config.toml
n_layer = 13
d_model = 256
n_head = 4
n_kv_head = 4
head_dim = 64
d_mlp = 704
vocab_size = 7579
activation = "geglu"
norm = "layernorm"
norm_place = "peri"
norm_eps = 1e-06
positions = "rope"
rope_base = 10000.0
rope_fraction = 1.0
qk_norm = false
attn_scale = 0.125
bias = "none"
tie_embeddings = true
parallel_block = false
extras = ["capped logits"]
init = "normal"
init_std_qkv = 0.0739
init_std_o = 0.0145
init_std_up = 0.0739
init_std_down = 0.00874
optimizer = "adamw"
lr = 0.00115
beta1 = 0.95
beta2 = 0.98
weight_decay = 0.087
lr_head = 0.00847
grad_clip = 0.5
warmup_steps = 414
schedule = "wsd"
decay_fraction = 0.717
decay_shape = "sqrt"
final_lr_fraction = 0.05
batch_tokens = 32768
seq_len = 1024
doc_mask = true
train_tokens = 222400000
steps = 6788
dataset = "wikipedia_en"
MLP neurons of a small language model. Each row is named by its layer, matrix (gate and up: input weights) and neuron, and shows model dimensions 160-255. Each number is 50 + 10 x the weight over its row's rms, rounded and kept within 0 to 99. A neuron's up and down rows have the sign that makes its largest values positive.
A block is one neuron, or neurons of one layer that tend to fire together. Before each block is what it responds to, as a language model described it from the Wikipedia text at the highest values.

Responds to: Decimal points in numbers
L4.gate52:51 44 49 34 37 37 55 63 39 50 41 54 56 40 39 32 49 59 41 36 47 47 46 56 56 53 40 55 66 44 58 37 39 54 20 53 58 51 56 37 36 45 46 44 57 47 55 45 61 59 54 49 62 45 77 59 38 53 41 57 68 34 60 50 46 41 36 55 56 58 39 29 50 42 51 51 42 56 56 61 50 61 48 47 47 41 48 42 56 53 46 43 40 60 50 47
L4.up52:61 46 51 52 51 51 49 52 59 46 53 59 62 49 52 56 64 57 42 37 50 56 33 61 41 46 44 57 43 47 57 54 59 62 43 48 41 30 73 54 31 48 50 59 32 68 46 65 62 41 39 60 57 60 48 37 55 54 47 56 44 61 54 40 56 55 53 37 34 57 66 52 35 34 44 43 56 61 21 34 64 50 55 25 44 57 51 66 39 48 68 47 52 57 49 39
L4.gate183:54 44 43 64 63 55 66 41 35 55 41 35 60 51 42 55 62 55 41 54 59 67 48 72 57 38 41 53 49 50 41 53 41 47 22 43 59 38 78 49 50 59 38 61 50 67 44 57 33 51 67 46 48 37 49 52 51 65 58 50 47 45 47 64 42 44 60 44 32 60 50 36 49 43 51 50 35 43 49 45 40 40 54 39 62 58 49 47 50 50 47 40 41 59 45 43
L4.up183:57 52 62 33 41 52 55 37 47 53 35 53 61 61 56 33 51 54 38 69 44 57 27 39 52 51 44 41 60 56 62 63 46 51 40 54 57 33 53 61 57 47 47 33 54 30 50 33 68 68 57 62 69 53 52 44 23 42 48 34 51 50 55 56 48 55 48 46 42 57 50 52 67 28 50 54 51 55 54 59 47 59 51 52 54 35 50 54 49 28 45 65 52 73 48 60
L4.gate260:48 59 57 64 45 58 46 48 43 37 26 63 53 16 48 67 34 65 53 52 48 56 40 72 50 62 42 33 52 41 45 64 44 38 52 65 62 62 64 61 48 56 38 47 45 60 40 53 29 38 39 71 69 41 57 57 27 53 57 34 52 50 29 73 43 63 57 59 40 61 45 43 35 56 62 43 44 39 39 57 59 45 55 46 56 40 47 46 43 60 44 49 37 58 49 66
L4.up260:53 48 41 46 58 59 75 58 52 54 68 60 52 67 53 36 57 57 67 38 79 48 54 73 48 58 41 41 53 45 46 46 32 50 42 50 56 28 57 59 53 54 52 30 56 40 47 52 54 55 67 54 52 51 35 47 62 32 43 45 38 42 54 50 51 34 48 42 47 60 57 53 52 66 51 42 60 57 40 44 40 51 54 37 63 12 58 36 65 66 67 32 70 47 50 47
L4.gate424:49 53 70 41 58 39 40 54 53 40 28 67 51 32 54 63 65 75 40 51 43 33 49 60 41 51 33 61 62 41 65 61 73 28 45 41 55 50 49 57 58 56 34 65 47 46 57 68 49 40 33 55 79 67 53 55 56 40 52 48 62 59 51 46 38 66 40 42 33 61 35 49 60 50 54 44 54 24 62 56 48 49 47 58 44 58 50 48 47 48 47 51 59 54 50 60
L4.up424:48 68 47 61 60 40 39 60 33 68 44 53 43 43 37 50 51 44 66 51 53 42 43 47 59 58 60 50 51 68 42 72 52 55 48 45 51 41 60 57 51 55 43 44 34 43 45 43 33 57 68 44 51 46 48 64 44 58 47 38 38 51 54 48 47 51 32 55 61 38 49 44 52 51 66 52 52 40 44 45 58 35 58 44 33 46 59 31 61 52 47 47 56 45 54 45
L4.gate445:40 46 42 41 43 56 57 51 45 50 54 20 51 48 56 68 58 60 45 42 52 37 37 67 36 41 65 48 52 38 61 57 44 57 47 66 40 46 50 42 39 45 59 42 59 44 32 55 70 46 47 66 60 46 65 43 32 71 65 54 54 50 43 48 68 46 45 36 55 45 38 40 63 43 62 48 49 60 56 56 38 26 59 45 43 60 54 56 51 57 54 45 56 42 50 50
L4.up445:69 49 51 44 61 38 61 39 42 35 49 51 55 43 47 50 50 57 59 57 54 61 46 70 50 47 39 21 66 55 57 47 43 58 53 56 62 44 59 49 43 50 50 39 62 50 71 48 33 52 48 49 47 45 73 66 65 60 47 63 48 48 53 48 59 49 56 35 41 52 59 51 37 52 51 72 49 40 51 54 36 47 41 37 52 44 28 39 44 50 58 57 45 32 56 47
L4.gate508:75 35 55 45 46 36 47 53 48 57 53 66 43 48 63 53 51 43 62 58 56 47 52 41 51 51 43 51 48 51 55 50 61 62 37 47 50 62 40 33 54 58 41 48 33 73 31 58 66 44 51 56 36 54 71 49 49 66 37 55 64 43 54 47 53 46 58 65 43 60 38 29 48 39 52 37 38 50 42 50 57 64 56 36 48 33 53 49 56 54 58 42 66 60 62 35
L4.up508:71 58 36 44 55 23 46 68 47 50 48 47 55 47 64 49 43 59 61 59 44 52 36 56 43 53 30 50 58 63 47 56 68 46 49 54 54 54 61 37 31 36 49 57 52 45 60 65 42 55 46 44 38 61 62 55 32 62 34 42 51 51 52 54 57 53 46 61 42 59 43 46 52 39 79 53 44 47 61 51 55 53 60 34 46 44 36 31 36 51 66 32 62 48 42 70
L4.gate546:53 59 58 42 47 52 52 56 47 43 57 40 56 60 46 35 50 48 41 44 69 49 42 68 37 54 38 55 46 45 51 33 54 30 58 50 54 57 55 48 67 51 56 49 57 58 56 43 65 52 40 58 40 33 54 63 48 51 35 54 42 67 35 54 60 33 50 57 43 82 49 33 55 56 65 42 55 40 44 51 60 20 64 56 61 46 43 52 41 46 41 45 49 55 63 62
L4.up546:58 34 71 36 44 18 41 58 61 37 25 47 61 47 62 52 41 49 47 21 52 44 56 58 44 57 52 49 55 61 60 35 54 44 60 58 41 60 53 52 42 52 41 56 45 45 55 50 46 48 38 58 48 40 53 44 69 60 53 55 60 42 20 59 56 46 54 48 57 61 49 42 53 46 74 39 40 69 56 54 44 39 45 60 59 34 43 47 44 51 46 62 44 59 34 54
L4.gate617:37 61 45 39 48 47 46 45 58 51 60 65 61 57 54 43 49 64 42 44 38 61 27 48 34 32 47 33 59 56 45 45 44 42 54 48 54 53 40 45 44 36 69 34 60 56 41 39 41 41 55 42 59 45 70 45 39 44 70 54 63 66 58 58 49 54 48 51 39 46 55 56 47 24 42 43 43 53 73 51 72 49 49 53 40 48 40 56 51 40 40 50 42 45 52 41
L4.up617:28 53 44 58 48 47 43 51 53 45 56 43 32 65 49 52 64 51 45 75 41 41 37 45 48 51 65 37 54 45 55 72 50 43 55 41 59 37 52 41 48 57 54 54 62 51 49 30 61 41 42 54 38 53 43 56 37 46 65 36 44 55 54 52 44 37 49 39 41 60 44 60 57 43 54 51 55 44 58 44 71 62 53 46 35 35 46 52 55 49 40 41 38 32 47 61

Responds to: Copula after subject
L5.gate646:57 42 53 40 59 50 42 39 42 37 60 49 50 68 50 59 53 46 64 48 47 48 44 40 26 62 59 61 36 36 46 46 49 48 63 34 48 55 61 55 43 63 55 53 53 45 64 28 46 57 61 53 42 64 51 43 55 70 42 49 42 43 46 50 44 39 33 57 42 35 41 69 52 41 53 44 49 45 50 38 40 50 67 60 54 40 55 59 48 32 46 45 55 47 53 58
L5.up646:43 54 60 43 38 62 49 52 58 52 48 38 65 55 50 51 39 49 39 56 34 41 52 56 37 45 61 38 60 41 43 63 39 60 48 50 56 56 48 50 49 45 64 48 34 48 44 57 65 28 48 55 59 55 43 46 59 47 60 42 28 44 35 46 49 65 63 46 60 59 58 52 67 53 28 55 43 48 65 53 60 54 50 50 46 38 41 51 51 40 31 51 41 49 35 48

Responds to: Clause-linking verbs and conjunctions
L6.gate43:64 61 37 54 59 36 44 36 46 40 61 43 58 48 52 50 51 59 24 59 66 56 63 52 72 48 56 45 45 53 42 53 50 46 39 54 58 54 58 50 46 46 39 66 43 45 47 57 52 48 49 59 46 60 64 40 56 64 23 69 48 36 32 57 51 62 49 55 41 43 43 40 41 49 55 42 52 56 42 56 51 50 52 46 69 54 51 53 49 63 51 51 55 60 49 74
L6.up43:48 56 71 45 22 57 31 42 33 42 59 59 53 57 47 43 27 46 42 65 56 43 46 60 52 50 57 57 51 53 51 53 38 47 42 60 35 38 62 47 37 59 51 28 62 56 49 46 54 52 49 29 50 49 52 63 51 59 61 51 51 66 55 53 41 45 46 47 47 61 54 60 57 58 41 49 59 46 63 47 63 68 47 57 41 54 30 39 48 51 45 49 41 56 32 41
L6.gate254:58 45 67 46 52 65 56 53 29 49 44 45 48 59 55 49 31 42 66 53 58 54 33 50 49 25 58 41 55 43 44 48 58 59 66 61 44 48 34 56 63 50 57 54 55 62 58 38 44 45 39 66 51 53 52 57 30 47 49 41 53 41 39 61 42 40 48 34 53 45 46 46 44 40 47 44 48 36 37 48 60 47 34 56 60 54 51 44 61 48 35 43 42 40 39 76
L6.up254:41 47 41 71 68 48 66 46 57 42 54 61 32 53 71 50 36 61 36 69 49 47 52 35 40 53 47 54 51 53 47 71 44 50 65 73 41 39 44 44 42 48 48 54 51 47 56 56 36 48 67 66 54 40 66 45 68 38 37 39 50 68 48 50 42 63 53 35 36 51 44 48 58 31 36 41 47 53 66 52 47 25 42 69 45 34 53 70 80 42 58 62 50 47 52 39
L6.gate399:48 43 33 46 32 30 48 29 56 69 45 51 48 63 35 52 45 54 40 41 57 46 49 66 55 52 40 61 57 38 67 45 52 42 37 51 43 36 42 46 47 45 39 70 63 57 58 36 45 56 50 40 39 51 43 53 45 33 45 50 49 68 36 61 41 51 56 51 54 64 58 45 54 62 29 28 62 69 47 62 53 56 62 65 41 59 78 43 59 64 61 46 42 66 27 56
L6.up399:65 46 49 44 46 48 66 55 46 43 41 51 32 44 70 56 48 48 57 68 35 56 50 54 71 55 52 67 56 39 42 69 55 46 52 46 49 65 59 53 48 51 47 49 66 53 40 53 56 69 54 42 66 43 53 29 50 64 57 46 49 69 40 43 71 32 37 54 76 46 30 40 60 48 45 57 53 37 47 62 54 52 51 51 54 59 47 51 55 28 42 68 45 47 45 44
L6.gate407:60 47 48 52 40 44 45 57 46 76 48 52 52 48 67 57 59 44 47 60 44 56 61 47 57 61 60 57 41 57 57 38 34 48 55 57 36 55 60 36 35 55 34 47 47 29 40 45 49 46 70 39 43 48 40 41 43 59 43 52 54 45 44 56 43 48 65 53 59 42 40 36 53 46 53 47 36 71 51 58 50 35 45 26 49 46 40 58 58 57 51 42 69 45 37 53
L6.up407:52 66 68 46 54 49 35 39 54 57 60 35 50 34 56 41 42 42 48 26 35 31 53 45 46 55 47 51 35 46 51 63 50 42 41 59 39 53 42 43 45 45 57 60 65 43 37 47 55 51 50 43 48 50 39 41 37 60 40 27 70 53 51 63 35 44 69 61 59 61 46 35 62 43 54 64 51 48 56 34 43 65 58 53 34 41 51 56 46 60 52 61 42 63 56 42
L6.gate545:55 57 52 28 23 44 48 54 34 55 51 53 57 49 49 46 51 33 41 42 52 40 48 48 54 43 46 45 51 44 45 60 44 58 39 51 56 47 48 50 51 44 33 34 44 44 51 52 48 56 52 64 59 30 49 43 44 49 47 58 41 36 49 59 48 75 59 69 58 49 44 59 58 28 38 54 37 60 44 24 54 45 56 51 61 69 42 53 47 64 66 63 53 62 46 56
L6.up545:48 68 36 59 47 39 50 38 62 56 57 62 46 62 64 35 41 40 71 39 47 53 51 42 45 47 52 62 59 38 39 62 68 72 32 71 55 23 48 49 47 40 43 29 41 66 39 65 52 43 44 41 54 47 58 54 47 39 38 40 43 45 46 51 51 48 63 46 73 35 57 62 49 53 54 66 51 54 55 53 53 41 51 55 40 46 42 48 33 45 68 39 62 51 29 55
L6.gate616:47 60 70 46 58 40 37 55 50 41 51 53 41 51 44 64 50 40 41 41 69 49 55 52 60 45 47 58 48 52 41 27 45 35 72 58 64 43 53 54 55 39 37 57 58 49 62 55 49 76 52 65 59 59 42 48 53 70 43 61 45 67 44 64 47 55 54 51 42 45 62 48 63 42 66 44 49 50 52 51 59 53 50 41 46 41 54 59 56 42 47 61 45 47 57 45
L6.up616:36 49 37 42 49 34 61 44 38 60 45 66 48 46 48 32 41 41 46 51 52 42 70 18 54 59 42 43 42 51 54 46 57 58 61 38 41 38 34 44 38 67 47 44 47 48 52 53 41 45 53 63 41 52 52 49 51 50 55 57 45 57 43 56 52 53 33 57 31 58 29 63 51 27 56 36 64 42 41 75 63 44 44 67 45 30 57 52 64 61 63 59 56 58 59 60
L6.gate627:48 64 47 47 52 41 51 41 62 45 58 47 61 41 45 47 32 37 30 44 39 38 73 70 34 41 50 64 57 53 45 37 67 56 39 51 43 50 57 39 41 57 39 61 52 56 42 51 52 78 60 48 54 55 52 57 39 47 44 56 48 43 32 31 44 50 50 48 50 66 44 45 50 52 57 60 60 51 40 46 44 54 46 49 49 53 51 60 60 60 64 47 40 55 43 53
L6.up627:66 40 58 43 46 49 33 46 27 54 39 68 58 61 39 49 55 60 42 50 57 37 50 47 45 64 48 45 34 62 57 48 46 63 52 73 49 46 48 35 57 54 42 37 66 43 68 46 47 66 62 52 48 38 45 66 60 50 58 45 46 52 49 58 49 54 60 58 59 60 46 77 62 59 61 46 63 44 59 46 46 44 52 72 34 47 50 53 50 44 46 50 43 71 40 44
L6.gate668:34 50 45 53 49 52 44 48 57 47 58 42 68 57 44 37 71 62 68 47 55 46 49 49 56 54 39 63 50 38 46 37 29 48 54 59 55 71 59 62 39 58 36 56 43 52 40 34 46 44 33 39 56 75 51 52 54 48 55 59 56 52 28 48 43 42 47 51 46 36 40 50 38 57 50 51 51 38 64 52 42 32 53 29 46 45 64 36 53 59 54 38 64 48 49 42
L6.up668:44 43 54 46 60 54 55 40 64 42 35 31 55 38 28 51 37 36 38 46 44 63 44 54 63 49 37 58 58 51 32 61 53 36 45 46 58 44 45 53 46 54 48 63 48 66 55 57 72 36 22 48 45 59 44 65 47 57 57 56 39 47 44 44 55 33 56 56 40 58 74 47 63 38 44 68 42 53 55 38 42 54 42 52 59 45 61 32 65 37 52 50 64 42 54 49

Responds to: Numeric values in tables
L5.gate137:41 48 56 53 36 63 58 42 39 49 51 60 40 64 62 63 41 62 38 66 48 42 34 57 46 60 42 56 46 53 49 45 41 62 57 27 50 50 53 49 55 47 39 47 49 53 49 62 51 58 49 66 52 52 47 47 50 52 58 50 32 55 37 60 46 50 54 57 42 47 41 42 40 64 83 39 47 45 44 57 43 57 50 35 52 34 49 67 54 42 42 47 40 50 40 38
L5.up137:48 42 52 47 55 27 54 54 40 29 36 35 54 43 46 43 58 69 36 53 49 56 49 42 30 59 42 51 60 64 48 29 57 36 51 39 47 51 30 39 48 44 44 21 44 45 46 55 47 50 38 60 65 44 74 56 49 44 59 53 60 56 42 52 39 49 51 65 43 51 43 57 46 53 53 47 53 49 44 40 55 25 59 38 22 52 54 45 39 49 58 60 45 57 53 52

Responds to: Structured data numbers
L6.gate19:41 43 63 37 41 66 47 40 45 63 70 49 30 45 46 61 72 60 47 45 19 34 78 54 53 49 54 68 51 61 61 49 48 62 49 38 50 50 62 60 57 47 46 76 49 43 47 48 47 47 69 43 68 51 52 59 41 45 47 65 43 44 43 39 47 44 50 53 56 59 45 50 49 65 49 48 45 37 56 50 40 66 81 53 58 38 62 54 62 70 50 45 41 49 58 61
L6.up19:36 57 50 52 50 61 45 47 47 48 52 47 55 48 49 63 59 59 26 42 42 42 58 44 47 49 42 45 56 57 35 41 43 57 55 64 80 43 57 42 53 43 59 49 46 58 43 37 61 39 54 59 47 67 64 47 46 55 48 51 38 40 57 47 56 67 61 43 54 48 49 47 35 74 47 59 42 51 49 31 58 54 60 57 48 46 43 32 57 53 56 45 50 54 53 70
L6.gate100:70 47 52 40 43 33 47 51 47 71 60 55 72 53 45 51 50 54 47 45 28 45 58 45 60 65 50 51 42 46 46 39 63 62 48 57 64 56 67 52 64 56 42 53 46 56 44 55 54 49 58 64 69 61 66 54 55 64 34 43 65 44 55 30 48 66 44 48 58 65 63 37 51 57 72 35 40 49 49 57 58 44 49 36 37 36 51 53 38 53 53 61 54 54 42 59
L6.up100:56 50 55 56 43 48 59 60 69 48 61 63 55 36 45 40 57 41 52 60 29 54 51 41 61 44 70 50 54 54 35 50 56 34 49 45 35 54 76 55 33 45 42 47 48 59 46 41 51 52 35 39 53 56 50 59 42 63 44 61 37 41 28 45 46 67 50 59 53 58 45 37 54 49 41 32 64 58 53 40 50 40 52 52 49 56 47 77 46 49 52 57 45 67 61 49
L6.gate338:60 37 72 39 54 39 50 62 43 56 49 25 52 32 45 42 53 73 48 53 50 52 52 37 53 49 39 53 52 46 64 45 68 65 57 43 54 55 52 56 50 32 63 39 39 55 23 42 50 60 54 46 59 59 61 45 44 72 46 41 59 43 52 46 61 51 33 65 47 50 51 53 43 51 40 64 46 59 47 59 36 42 37 67 42 38 62 31 43 48 60 60 48 55 58 46
L6.up338:41 56 58 56 79 37 51 40 43 44 62 47 54 38 48 45 62 62 46 43 36 54 43 44 60 66 40 53 47 44 45 37 36 56 47 43 45 49 52 41 61 41 51 54 43 67 42 34 55 56 51 54 55 41 71 53 61 36 55 34 40 54 39 41 46 51 52 68 52 61 51 51 56 50 42 60 53 53 52 64 42 55 37 39 38 56 46 47 35 53 57 19 40 51 66 49
L6.gate354:70 57 57 34 47 25 72 38 36 64 41 57 70 48 51 57 58 54 49 41 52 57 53 51 32 60 47 56 41 46 66 57 63 41 46 63 40 60 46 46 48 43 45 45 45 44 54 62 23 62 54 52 41 54 60 43 48 43 43 57 60 52 38 77 30 35 38 55 51 39 43 54 34 44 61 61 60 59 43 56 54 54 52 42 49 47 41 61 57 58 41 44 48 37 54 57
L6.up354:60 58 42 46 40 53 55 60 33 51 44 40 58 49 55 59 54 49 41 38 37 39 40 41 62 45 54 46 28 42 52 46 50 45 38 56 45 54 26 45 34 52 42 33 42 47 56 51 33 56 44 62 49 49 53 62 47 63 49 33 55 46 55 51 60 72 24 40 51 59 57 32 54 46 71 52 70 48 47 45 34 54 49 53 54 65 34 58 38 54 65 32 64 40 48 55
L6.gate417:55 42 36 56 31 56 61 54 52 55 53 53 61 40 36 63 53 42 38 59 43 44 34 42 56 61 34 58 52 57 55 56 45 67 44 51 55 56 56 52 56 16 42 48 39 58 50 50 56 61 46 43 56 57 44 70 36 34 44 50 43 46 51 57 43 52 39 53 46 59 57 52 58 51 60 33 40 64 42 69 58 46 66 60 52 45 49 69 40 44 47 37 54 41 59 63
L6.up417:43 46 55 47 46 46 58 56 36 59 44 44 47 49 48 49 39 70 33 56 51 47 48 58 59 57 49 55 29 63 77 64 51 52 33 44 54 33 43 40 42 61 62 69 50 48 48 50 64 59 57 62 49 38 61 49 51 54 57 56 79 50 51 56 57 34 53 54 38 49 37 48 45 57 37 43 61 49 57 46 39 38 57 62 44 30 27 53 35 49 42 44 42 64 59 47
L6.gate531:53 47 47 48 46 65 64 50 33 42 47 46 56 43 53 52 41 64 53 41 43 66 51 38 54 37 26 56 36 41 45 40 43 72 37 53 62 75 42 52 61 47 29 60 65 37 47 59 65 54 37 32 54 35 46 50 48 61 49 45 54 51 46 29 54 59 62 62 51 47 50 54 41 48 36 41 49 52 52 52 56 42 44 53 55 41 19 59 48 64 73 59 58 60 47 45
L6.up531:63 57 41 48 51 45 45 57 60 43 35 59 35 72 54 60 63 45 57 36 38 80 57 55 42 46 34 58 28 54 44 51 54 48 57 50 41 69 46 61 56 65 52 67 53 57 37 62 61 47 56 67 53 47 48 46 55 51 42 52 43 47 64 67 48 61 58 59 44 57 43 59 64 25 53 29 46 69 52 40 43 51 48 50 65 62 55 46 63 52 36 54 52 54 52 58
L6.gate575:48 46 46 57 31 40 50 53 38 40 29 74 47 47 41 43 46 50 41 45 69 46 39 54 34 52 46 64 67 41 38 44 60 50 58 57 43 45 50 43 34 43 54 63 57 67 50 49 44 46 44 49 50 45 48 41 41 61 19 44 60 36 41 48 45 42 39 55 45 68 48 48 53 48 57 42 33 40 45 55 41 73 64 62 53 58 53 54 39 40 63 55 49 38 48 48
L6.up575:58 50 38 53 54 55 62 48 57 28 44 28 49 45 41 46 51 68 50 61 38 41 50 47 49 46 58 48 62 47 51 56 45 53 49 54 55 55 59 45 52 47 45 33 40 50 34 48 57 57 49 55 41 51 61 45 42 59 45 45 67 67 47 60 54 59 63 49 38 42 36 40 41 27 40 55 20 43 56 51 43 41 61 44 35 52 51 49 48 56 50 40 51 42 57 57
L6.gate693:33 43 52 54 34 53 50 39 49 59 64 23 55 59 46 35 39 61 53 60 43 53 37 58 30 32 62 58 45 60 54 38 26 59 56 34 45 49 37 55 47 46 48 51 36 49 57 61 48 42 54 39 44 46 55 52 48 37 26 52 68 55 45 59 42 44 49 40 59 47 50 54 56 54 79 44 59 32 50 45 58 59 44 37 49 53 48 77 53 39 37 48 48 40 52 64
L6.up693:37 72 50 55 49 49 49 72 67 54 49 30 42 38 55 53 49 45 52 66 54 34 35 55 39 58 57 47 64 61 54 37 36 29 43 47 45 44 56 40 54 50 39 51 52 53 56 53 41 32 66 52 65 64 53 47 50 43 55 51 62 53 47 47 39 59 75 47 52 44 49 63 68 67 72 45 56 48 42 47 59 63 63 48 39 42 43 53 26 38 51 45 40 53 47 59